{
  "num_hidden_layers": 24,
  "hidden_size": 192,
  "num_attention_heads": 6,
  "num_key_value_heads": 6,
  "head_dim": 32,
  "intermediate_size": 384,
  "vocab_size": 4096,
  "hidden_act": "geglu",
  "norm": "rmsnorm",
  "norm_place": "peri",
  "norm_eps": 1e-05,
  "positions": "rope",
  "rope_theta": 10000.0,
  "rope_fraction": 1.0,
  "qk_norm": false,
  "attn_scale": 0.177,
  "bias": "none",
  "tie_word_embeddings": true,
  "parallel_block": false,
  "extras": ["capped logits"],
  "init": "uniform",
  "init_std_qkv": 0.0361,
  "init_std_o": 0.00521,
  "init_std_up": 0.0361,
  "init_std_down": 0.00521,
  "optimizer": "muon_variant",
  "learning_rate": 0.00956,
  "lr_mult_o": 4.0,
  "lr_mult_down": 2.0,
  "beta1": 0.93,
  "lr_head": 0.0102,
  "max_grad_norm": 2.0,
  "warmup_steps": 200,
  "schedule": "wsd",
  "decay_fraction": 0.84,
  "decay_shape": "cos",
  "final_lr_fraction": 0.0,
  "batch_tokens": 65536,
  "max_seq_len": 512,
  "doc_mask": true,
  "train_tokens": 520600000,
  "max_steps": 7944,
  "dataset": "wikipedia_en"
}
MLP neurons of a small language model. Each row is named by its layer, matrix (gate and up: input weights; down: output weights) and neuron, and shows model dimensions 64-159. Each number is 128 + 32 x the weight over its row's rms, rounded and kept within 0 to 255. A neuron's up and down rows have the sign that makes its largest values positive.
A block is one neuron, or neurons of one layer that tend to fire together. After each block is what it responds to, as a language model described it from the Wikipedia text at the highest values.

L13.gate241 [188 108 133 123 151 132 111 152 108 190 154 113 153 109 100 137 156 129 117 133 189  63 122 159 114 160 179 143 100 143 121 116 121 122 173 101 134 146 151 134 139  81 105 114 120 146 117 135  85  85 163 132  65 146 115 116 177 115  92 167 118 111  82 131 115 136 155 146  97 160  86 131 118 158 144 131 140 153 186 154 188 105  68 170 156  81 106 144 169  68 160  72 122 133 159 125]
L13.up241 [150 113 139 113 112 166 103 127 152  97 140 129 114 118 129 132  97  93 138 158 124  66 160 200 154 190 169 147  93 113 136 142 167 110 158 125  81 148 169  66  81 155 153 108 147  84  97 121 112 153 173  97  62  98 184 133 101 107 186 167 145 121 129 132 175 127 134 118 149 112  94  62  94 131  81 155  85  88 168 172 110 124  62 169 151 151 117 127 144  85 133 121  76 148 136 167]
L13.down241 [ 57 124 139 152 119 150 130 136 149 158 117 113 156 138 179 145 155 124 153 101 123 170 175 133 148 125 101 163 124 131 143 167  77 139 138 113 157  82  68 170 150 160  97 103 136 120 156 141 184 101 129 132 196 127 158 155 107 151 133 136 111 154 144 146 125 130 123 148  67 120 139 144  78 108 129 105 169 147  86 101 156 153 204 105  98 114 128 129  99 133 102 149 176 105 134 129]
Description: Last digit of a multi-digit number in stats tables and infoboxes, e.g. vote totals 9,12-3, populations 1,98-3, postal codes, decimals.

L13.gate348 [145 126 167 118 141 117 123 137 135 131 123 147 160  85 164  73  85 114 135 196 143  57 146 157 138 168  97 105 179 179 143 120 151 132 119 126 181 206 161 211 144 102 146 152 159 115  62 137 130 135 160 103 134 155 176  94 126 150  89 126 152 158 133 109 178  96 154 104  57  54 166 100 124  98 172 151 101 199 109 117 121 123 174 109 171  96  88 117 160  29 160 131 137  85  92  75]
L13.up348 [115 112 115 120 132 151 145 127 103 142 125 202 127 114 172 147 118 144 132 143 157 161 157  70 103 162 114 159 139 133  74  75 128 133 110 117 137 111 165 144 125 145  77 109 133 143 153 130 184 125 105 119 121  87 179 124 128 139 145 102 116 100  65 165 101  55 149 141 148 110 112 109 143 113 183 145 150 121 129 123 120  83 122 164 115  73  81 119 111 133 145 175 105 154 172 124]
L13.down348 [161 154 127 110 120 107 123 151 131 105 143  66  87 169 105 142 143 105 124 112  91 138  97 135 125 127 137 175 123  81 217 129 131 104 158 112  81 107 127  66  85 147 145  79 134 105 115 159 136 140 124 194 107  75  46 122 147  82 133 121 142  97 141 150 100 171 128 131 180 198 129 150 132 183 109  94 168 125 144 175 152 174  91 141 148 146 172 168  64 156  71 122 151 180 161 126]
Description: First two digits of a four-digit year (19, 20, 18), mostly in table rows, lists and dates such as 1946, 2024; rarely him/his.

L9.gate46 [168  83 163 121 126 107 106 132 238 117  91 137 117 129  85 133  92 133 121 137 112 123 177 171 140 101 123 154 154 167 129 185 129 197  97 129 140 128 144 132 131 136  99  76  79 104  73 117 104 124 146 139 149  95 111 104 124 127 135 124  90 153 207 137 119 172 108 109  79  90 168 125 116 150 151 141 121 115 176 166 101 102 124  86 170 103  77  85 139 110 152 139  49  83 127 100]
L9.up46 [ 80 107  88  91 176 119 115 126  94  69 113 185 127 152 127 149 127 144  80 101 122 136 187 139  91 108  80  78 111 124 138  89 144 173 138  59 117  59 127 128 139 102 145  69 114  63 113 138 101  97  71 131 195 143 142 133 110 179  82 105 143 108 128  97 112 161 154 168  90 115 147  72 139 109 109  97 113 110 147 102  81 191 103 102 117 100 122 115 130 119 145 104  89 168  51 164]
L9.down46 [122 180 173 134 137  76 133 132 171 145 103  73 173 104  48 161 126  23 104 166 124 133 143 108 183 121 121 159 128 159  98 208 126 149 107 114  92 150 149  99 108 174 143 141 122 113 106 127 110 133 155 124 117 125  93 121 145 155 149 167 109 144 138 112 168 198 100  73 111 166 131 146  52 154 197 141 124 154 135 175 155 124 150 124 157 100 150 115 154  99 141 133 165 101 107  75]
L9.gate164 [195 158  82 124 176 109  94  78 116  93 158 103  92 139 138 166 103 166 117  76 123 120 161 131 121 139  86 176  87 136 106 151 108 140 135 127  47 146 110 130  68 135 133 133 142 129 123 107 140 118 128 161 112 142  95  97 185 117 108 159 150 121 155 121 109 141 118 101 123 134 172 155 128 120 185 151 128 117 135 156 158 101 149 166 115 137 106 127 131 150 140 121  94  84 103  85]
L9.up164 [171 153 152 116 167 135 158 136 106 150 172 189 119 112  97 149 137 106 123 119  98 212 181 200 136 144 178 123 124 160 122  59 121 182 111 115 142  99 133  82 110 133 111 171 129 145 140 126 146 117 142 135 157 195 117 102 131 157 108 144 156  56  80  88 140 163 162 147 121 142 144 182 135 128 119 127 148 175 128 167 172 135 115 198 157 136 106 186  71 155 146 110  74 122  88 103]
L9.down164 [ 91 103 108 110 158 154 127 118 142 144  89 118 117 107  99 120 181  84  69 115 143 121  77 115 112 120 129 100 189 169 163 148 152  87 129 106 143 111 167 188 163  75 140  96  68 148  85 140 118 132  98 145 117 138  93 162 108 139 140 195 131 113 132 106 117 116 114 160 120 121 118 132 104 120 102 127 119 104 125 146  84  65 138  82 100 110 228 104 115 110  97 176 177 108 129 147]
L9.gate242 [180 171 130 101 151 116  90 114 155 111 117  81  59 142  94 141 138 133 165 122 130 139 111 162 170 156  96 158 122 149 112 139  77 125 154  84 103 118 134 170 110 129 149  82 218 110  98  99 111 157 152 178 155 108 122  95 149  70 108 120 104 119 101 116 162 137 111 105 122 180 114 143 131 135 205 161 123 148 146 107 119 121 147 100  33 199 107 110 128  83 167 150 106 126  78 120]
L9.up242 [233 194 146 151 174 111 109 135 186 144  99 157  56 156 115 182  64 122 110  99 149 128 113 132 162 131  96 138 117 169  52  56 119 103 136 137 131 126 134 167  91 118 122 162  87 173 125 148 133 115 151 145 115 118 133 100 157  84  93 127 127 106 184 108  96 137 130  90 119 113 130  51 189 178 112 132 122 148 123 140 178 106 106 146 131 167 106 127 107 136 184 134 108 137 137 193]
L9.down242 [ 94  63  70 174  59 122 139 170 180 138 151 174 201 143 162 139 177 110  90 182  98 115 106 178 160 186 166 138 114 110 174 138 150 181 159 105 160 139 138 137 156 116 155  87 111 115 163 130 107 122 132  46  72 152  89 107  70 139 149 188 170  84 162 149 106 178 108 173 126 119  91 159 126 115  79 135 147  74 134  95  83 114 126 157 172  89 209 163 128 151  98 109 133 105 106 150]
L9.gate247 [141 125 182 108 104 178 138 161 141 129 132 142 118 122 142  88 170 132  71  89 113 146 139 126 136  86 100 120 122 127  66  76  91 105  74 125 166  97  89 153 128 126 132 130 119  28 162  99 112 157 143 168 128 141 165  78 189  89 118 150  96  61 187 122 119 140  94 123 123 144 135  88 135 151 172 142 133 125 138 157 144 120  82 166 136 171 182  78 149 160 155 178 119  57 152 153]
L9.up247 [117 160 128 175 161 129  95 143 147 144 159  74 110  95 175 125 116 140 165 107 140 166 185  91 159 145 187 106 182 107 179  88  75 105  89  82  90 121 130  83 130  95 152 149 127 128 148 141 185 114 128 136  93 118 126 133  84  98 166 141 172 152 161 136 142  72 130 100 113 118 129 122 134 161 117 136 132 128  68 172 131 135 103  83 124 153  93 165 114 165 107 144 100 118 123  95]
L9.down247 [150  98 117 129 128 165 153 136 191 136  43  93 155  97  90 116 164 120 131 156 182 160 138 104 125 126 104 115 141 131 143 152 128 176 181  51 137  97  78 121 150 153 101 124  99 196 106 144  99 117 156 178 185  76 106 171 123  95 109 149 131 182 113 111 114 102  99 107 156 126  96 163 105 134 129 205 117 143 154 117 138 121 136  70  69 128 182 183 110 119 138 114  84  82 150 136]
Description: First digit or short number at the start of a numeric value, mostly in table cells after a space or pipe, such as 10.7, 7,806, 9–13.

L2.gate58 [151 160 131  81  75 102 170 164 123 138 133 115 132 102 129  72 132 112 137 105  78 155  89  81 113 147  45 115 122 179  87 117 184 140  98 155 181 165  98  96 142 122 103 154  72 130 128 115 153  97 140  77 123  75 124 127 142 103 179 149  64 152 115 148  97 124 119  75 159 100 106  52 104 165 122 164 136 153 150 134 131 108 122  98 151  92 152 137 141 183 116 145 159  89 129 115]
L2.up58 [172 204 129  75 116 104 166 157 123 149 130 118 172 103  83  79 131 124 122 136  94 143 112 105  94 125  50 165 109 175 135 146 128 159  97 180 160 156 113 115 139 134 107 147 102 145 153  97 132  92 112  97 137  85 140 164 126 109 156 145  74 112 118 126 110 166 135  66 153  81 128  77  89 135 110 140 115 137 173 136 132  82 123 131 157  83 130 167 110 168 108 212 169  96 105  95]
L2.down58 [ 89  54 153 192 130 132 104 126 154 114 138 151 142 141 118 172 141 138 139 136 185 129 182 145 159 133 189  84 113 105 152 105 101 103 130  91  79  80 168 142 113 140 138  96 131 125 116 124  99 163  95 186 161 141 124 163 132 159  92 142 198 127 112 135 126 146 126 160  83 175 140 214 172 116 106 107 120 106 120 126 102 130 123 119 118 189  82  98 127  94 164  68 113 166 148 135]
L2.gate179 [ 96 145 145  80  79 135  85 129 154 139 108  99 142 129 147 167 110 101 113 116 128 145  95 183  70 169 139  89 113  79 176 178 109 108 118 143 116  92 129 134  88 172  96 175 143 154 155 129 135 221 168 109  78 163  90 104 138 105 111 108 157 124 169 124 138 144  94  85 122 152 133 115 144  30  83 205 115 131  89 175 127  59 136 150 124 166 172 162 110 150 186 110 163 120  89 148]
L2.up179 [148  90 120  94 119  42 114 102 113  84 121 153 163  91 125 138  62 136 136 108 106 115 111  72 102 133  53  83 121 114 131 103 157 155 108 180 118 124  60 117 109  95 102 146 144 104 101 138 178 164 121 113 108 143 117 152 104 182 136 143 122 113 106 107 190 121 115 105 133 180 126  79 195 103 142 111 113 164 172 128 107 118 113 141 125 155 142  99 100 111  99 111  52  91 108 189]
L2.down179 [133 138 142 175 160 204 111 166 198 171 122  97  98 100  80 130 176 113 195 104 156 117 134 122 162 117 156 133  96  84 150 168  86 137 151 103 144 116 171  87 175 156 156 130  99 114 165 129 118 124  68 149 138 119  96 100 183 108 128 163 130 143 172 133 142 138 134 169 160  85 128 138  70  95  91 144 151  30  76  94 149 125 113 121 136 153 133 121 122 145 147 128 155 137 113  59]
L2.gate193 [146 135 127 194 133 114 134 155  80 115 170 141  89 158 144 111  89 101 140 115  74 171 124 135 143 117  98 166 124 126 118 115 108  93 138 127  84 116 125 160 110  55 121 123 142 139 205 191 130 144  97 117 107 163 174 126 163 152 145 172 156 144 170 146 208 144 161 133 181 134 173 121 145 104  71 160  73 152  90  95 135  86 125 139 103 104 136  83 118  91 105 116 151  94 104 172]
L2.up193 [146 153 127 149 131 150 134 145 102 108 177 125  84 155 142 151  98 125 132  97  81 202 153 140 130 123  81 153  75  79 149 169  86 122 137 123  63 105 138 138 108  57 104 126 176 126 156 116 129 130  97  93  96 129 138 135 142 153  95 166 100 153 196 122 146 151 160 135 115 170 163 180 155  70  85 142 108 127 118 137 129 101 124 106 131  99 122 108 138 164  87 131 138 133  91 143]
L2.down193 [108 101 150  85  93 113 104 112 188 116  82 124 105 100 102 114 139 184 168 120 162  55 146 117 138 148 155  97 158 181 148 121 195 144 103  95 148 152 134  94 188 191 159 106  74 122  52  97 110 125 153 149 143 119  83 134  97 136 112 100 128 149  82 125  89 115  95  92 118 102 106 129 123 214 144 131 161 115 140 210  72 115 150 112 144 177 131 134 121 122 156 150  94 153 113 102]
L2.gate382 [121 165 163 137 154 114 135 116 164 174 123 150  65 176  81  93 130 140 200 140 158 165 127  99 134 184  84 108  98 109 177 131 151  77  45  64  96 170  81 171 146 154 116 161 126 115 144 163 132 144 112 108 147 136  80  75 155 159 159 143 111 139 124 143 198  77 121  92 163 120 113  85 126 177  78 189 150 129 115 167 133 146 135 114 140 168 155 117 154 151 130 159  92  88 137 162]
L2.up382 [137 105 141 146 172 154 193 140 123 136 134 123  62 152  82 104 101  79 153 143 140 164 106  93 149 141 147 168 124 119 117 164 128  76 117  98 135 153 135 185 119  45 157 201 148 135 142 100 106 129 131 131 149 153  77  78 125 112 132 192 148 179 156 179 214 111 107 121 128  86  55 138 170  64 126  97  90 109 149 180  87 123 152 137 195  99 157 135 174 150 131 145 119 127  81 126]
L2.down382 [132 130 167 108  61 110  64 112 134 130 109 150 160 135 156 175 177 176 115  86 134 115 174 162 118 135  89  92  95 146 175 104 122 193 154 141 125 111 128 115 148 212 117  79  90 119  80 163 131 149 116 105 155  83 161 151 171 168 150  79 104 103 124  94  44 127 132 153 132 150 179 119 134 205 119 180 169 129 122  99 140 121 142 151 100 187  90 101  92 126 121 124 107 102 162 127]
Description: Single digit tokens (mostly 4, 6, 1, 5), often right after a space or a decimal point, in table cells, scores, times and measurements, e.g. 12|6.0, 4–1, 4:27.

L9.gate162 [162 151 152 131 156  56  79  76 151 126 129 110 117 106 118 196  73  81 134 157 103  88 171  90 105 154 149  73 189 127 127 115 137 119 120 182 168 117 102 104  98 107 158 129 125 124 133 212 123 134 127 103 153 177 185 104 137 148  96 123 148 126 175  40  92 154 147 166 182  99 119 164 161  55 167 113 132  53 138 109 141  95  72 110 136 162 127 124 132 136 116  75 156 123 176 109]
L9.up162 [158 145  94 110 146 102 146 186  86 105 107 125 148 103 158 158 148 137 138 164 157 155  99 162 150 116  99 135 119 171 132 147 116  87 117 122 134 153  66 111 164  59 115 139 157 205 142 139  99 128 144 116 116 107 177 100 149 115  96 138 155 139 132  83 156 141 118 166 119 118 159 134  99  77 118 105  89  53 167 111 174  48 135  54 137 156 156 130 140 101 132 134 143 145 105 136]
L9.down162 [101 149 123 133 100 144  80  63 198 138 124 122 133 105 121 135 134 117 160 105 101 177 177 192 163 195 100 111  99 141 187 135 139 168 111 144 111 172  99  54 147 105 133  90 133 146 137 133 142 130  79 173 124 129 173  72 122 136 145  99  69 110 144 110 111 105 115 139 163 110 160 164 182 140 161 111 118 142  83 182  97 143 154 183 157  86  84 125 160 110 192 145 160 119 155 105]
L9.gate176 [146 123 110 122 144 172 116 127 177 162 181 130 151  96 112  91 142 175 148 166 140 226  95  61  96 105 145 180 198 127 164  81 161 132 159 121  80 132  95 119 191 136  86  89 144 121 124 109  84 171 158 179 101 126 109 109 131 119 170  42  83 176 122  90 114  63 137 102 120  89 101 137 107 105 157  69 159  87 137 144 177 183 161 108 173 172 129 150 120 151 105 146 127 135 123  93]
L9.up176 [ 62 115 167 152 100 143 138 153 154 120 171 108 120 117  85 104 118  79 120 118 113 138 129 160 174 114 203 174 157 200 139 130 147 113  93 177 163 148  89 148 169 105 130 123 104 114 149 116 187 118 137 154  76  98 134 124  98 129 125 107 133 117 109  92  78 152  91  83 112  62 167 154 119  71 133 142 153 144  87 143 179 114 111  61 118  79 103 144 181 178 184 128 161  86 112  83]
L9.down176 [184 149  80  95 167  87 134  85  83 103  56 103 106  38 164 138 173 153 201 160 135 178 149  99 135 152 111  72 135 134 166 139  92 109 180 102  85 119 169 102 111 121  96  89 167 136 116 112  79 195 112 126 181 132 161 117 108 108 110 131 159 115 152 137 127 145 121 104 123 141 137 149 124 134  98 130  96 101 133 120  96 128  94 141 159 142 154 119 100  62 100  93 140 206 144 147]
L9.gate265 [ 70 101 131 146 205 119 129 160 110 141 128 174 164 135 122 192  62 133 161 167 155 132  70 123  88  93 170  99 164  89 112  71 151 198 180 164 131 117 125  92 118 104 133  84 136 116 106 192 122 112 176 137 127 141 109 103 132 207  64  78 150 116 142 106  84 147 157 152 100 143 110  97 143 118 134 121  94 129 126 141  96 166 160 107 136 180 105 141 115 130  70 108 195 122 120 134]
L9.up265 [126 105 162 176 149  73 198 133 165  89 128  54 104 118 131 127 112 184 122 146 131 117  96 124 120 165 118 140 120 126 135 143 159 105 165  88 158  80 140 135 139  87  94 149 111 128  56 146 141  98  93 154 130 124 181 120 108 125 125  89 128 120  97  74 166  87 106 137 167 118  63 149 159 105 135  65 137 144 155 135 210  96 132 109 141  85 147  64  96 148 195  84 103  49 128  92]
L9.down265 [141 143  87  99 106 108  60 145  56 149 156 168 139 145 130 113 167  40 180  86 159 166 100 129 113 103 218  77  93 149 124 103 170 101  76 152  92 174 122 110 116 138 149 136 153 108 109  96 125 116 122 105 183 148 154 110  93 126  62 137 124 102 166  93 112  91 121 102  97 135 179 136 138 150 138  63  77 122 128 147  61 143 117 141 128 158 120 171 127  95 138 160 155 146 167 133]
L9.gate376 [172 200 120 122 170 101  96  97 115  73 111 157  92  68  87 132 175 101 122 172 115 201 166 126 127 129 145 102 120 118 147 108 137 170 164 132 132  93 136 133 193  97  91 115 149 153 141 108 165 150 130 128 162  75 120 101 186 126  91 107 116 166 133 153 121  90 117  74  57  80 133 138 169 135 103 112 157 145 153 186 134 141 109 107 185  72 135 162 130 194 109 139 225  80 135 146]
L9.up376 [101  58 131 108 126 120 161 124 101 145 143 133 123 138 150 146 106  54 161  95 120  82  83 108  92 110 147  76 110 167 144 135 181 140 145 172 167 108 129  90 177 110  79 176 137 183 115 111 107 121  81  92  89  76 100 130 112  82 155  89 149 127 107 119 144  84 175 128 205  54 163 123 138  63 168 135 105  86 109 135  99  96  79 117 137 119 132 123 121 115  91 155 177 118 182 122]
L9.down376 [176 192 123 182 123 119 114 108  93 121 119 180 131 101  61 182 154 145 140 144 136 178 157 152 149 150 133 172  96 124 156 164 113 164 134 101 135 158 135 143 134 100 123  71 142 116 139 136 147 148 182 147 108 107 109 126 177 163 102 130 109 163 121 112 101 118 100 117  91 146 145 150 138 201 100 127 123 133 135 107 103 160  97 116 201 111 136 127  85 157 154 113 128 136  83 140]
Description: First two-digit piece of a written year, mostly 19 or 18 (as in 1860, 1953), after in, of, a date, or an opening parenthesis; also fires on other numbers starting 18/19.

L2.gate109 [114  86  97 124 166 118 148 104 193 101  73 142 154 110 122 140 139 132 104  83  85  93  66 119  81 130 149  89  96 141 189 129 105 115  99 122 109 164 183 159 111  68  75 137  87 140 112  72 125 133 173 147 184 185 143 134 134 120 112 143  75 155 105 103 130 122 120 135 113  78  82 178 150 155 197 163 108 109 141 133 120  36 123 162  76 100 152  85 158 144 146  96  95  79  95 134]
L2.up109 [116  90 112 135  89 118 119 116 163 112  88 138 164 114 136 130  86 124  97 151  73  95 100 122 134 152 174 122 155 126 158 141 133 159 125  64 124 155 157 166 137  59 104 133 102 155  91  58 142 108 178 130 188 157 118 155 122  81  80 126 107 105 131 137 140  93 144  88 125  89  69 173  88 101 202 178 107 116 138 110  94  32 122 151 116 110 120  92 173 148 194 100 115  70 114 118]
L2.down109 [131 134 169  84  93 131 130 147 128 148 157 127 153 169 175  90 133 122 145 182 137 198 161 160 133 105 110 112 139 117 159  90 125 133 111 136 144  93  24 149 167 223 137 154 138 123 112 177 125 123  51 105  97  73 140  78 139 150 155 109 168 143 125 137 120 170  79 136 181 160 153  58 130 134 136  75 143 174  89 134 120 143 112  94 166 131 128 172 167  64 112 122 177 166 115 188]
L2.gate223 [138 132  40 127 140  90  75  83 195 156 110 144 109 114 179 122 145 168 124 142 145 136 117 161 117 169 128  95 151 168 158 152 130  90 153  97 174  88 111 149 121  87 118 132 130 139 152 115 121 151 139 119 101 158 139  99 147 116  90 152 124 171 115 151 107 118 130 170 134 118 110 141 158 156 117 155 134 125 160 121 160  32 117 138 141 136 141  97 119 150 153 134 199 137 157  70]
L2.up223 [ 61 120  86 154 141 107 155 120 131 147 111 118  95 142 167 112  92  76  88 149 114 161 126 160 143 126 158 178 145 106 130 162 163  98 154 128 183 106  92  98 104 140 130 108 139  99  75 114 128 115 127 141 109 159 149 128 106 112 147 141 158 151 116 144  74 106 154 115 151  78 175 111 138 105  83 115 113 155 120 139  68 118 110 116 132 131  86 159 146 146 224 132 167 125 189 147]
L2.down223 [144 146 188 112 129 127  89 184 133  87 119 115 145 112 134 151 131 153 134 114 166 110 139 100  89 105 119  78 108 152 154  69 115 104 100 139  81 141 145 165 176 106 104 129 101 120 184 138 132 124 159 122 152 120  95 108 131 122 131 131 152  84 157 104 175 145 106 121 109 134  85 153 136 157 147 145 156  98 135 113 138 111 165 130 115 158 196  97  81 106  89 103  90 117  89 111]
L2.gate242 [150 114 107 112 159 132  53 128 126 107 131 165 120  97 176  56 146 136 138 222 140 125 180 159 117 155 139 118 180 140 134  96  74 111 128 149  73 172 123 100 160 125 167 112 113 165 174 130 114  93 118 151 129 150 128 127 100  84 101  95 110 107 141 136 161 135 173  99 152 130 170  57 132 145 133 148 199 106  84 167 121  97 101 112 145 113 130 125 126 122  81 106 113 103 150 108]
L2.up242 [ 95 143 140 140 184 121  92 104 103  80 138 205 117 102 137  44 126  92 167 152 141 110 206 127 166 175 111 108 137  62 217 122 137 162 175 172 118 117 119 155 125  50 111 135 103  94 175 115 162 116 184 101  84 153 138 139 111  75 128 102 102 130 104 128 182 136 121  93 112 126 147 122  84 128 148 201 147  85  76 125 116 184 138 140  61 136 130 123  78 115 168 117 144 134 140 111]
L2.down242 [159 145 113 165  73 156 177 132 129 172 129  67 158 166  91 236 135 127 100  71 118 116  60 105 100 117 151 104 128 189  47 162 135 110  88  99 166 117 146 128 141 197 172  81 127 139  69 153 120 184  70 133 142 134 113 125 123 207 121 160 143 144 156 112  69 149 127 149 144 125 111 142 158 133  94  62  62 181 174 112 162 106 110 138 159 137 103 112 143 172 120 132 110 118 109 161]
L2.gate306 [115 163 159 147 144 150 110 168  36 102 130 158 129 151 123  41 135 142 146 148  99 100  85 157 166 122 113  86 152 128 165 119  94 131 159 106 108 143 149 141 127 100  79 178 127  64 111 107 214 151 126 129 129 109 165 140 162 143 152 115 134 165 102  91 141 186 173 189 169 111 110 116 154 160 179 166 133  97  99  63 157 125 115  83  94 148  84  93 152 126 145 139 126 133 127 191]
L2.up306 [129 157 149 148 161  87 172 147 120  63 122 117 158 150 131  72 105 124 144 158 150 136  74 138 127 159 148 125 127 107 176 184 146 105 135 131 148 139 112 101  94 150 118 177  89 134 108 137 125 109 132 104 102 145 164 122 121 111 113 161 147 166 106 130 115 203 142 203 163 126 114 135 126 109 140 113 157  29 168 145 135  69  65 179 124  99 112  91  69 136 122 119 149 192 151  77]
L2.down306 [125  76 119 111 125 154 107  92 141 183 157 146  94  91 115 208 137 138 145 102 104  93 157  95 137 119 113 128 163 161 106  80 106 126 106 100 129  95 128 141 155  94 149  40 161 113 125 123 100 162 125 126 151 109  84 138 133 170 136  90 106 103 127 163 150  49 121  48 117 130 191 135 134 130 112 123 122 210 107 108 113 169 178 113 140 132 194 162 181 111 118 134  92  68 138 176]
Description: Pieces of words split into several tokens: the century prefix 19 in years, a capital R starting a heading or line, and mid-word pieces like man, ist, ill.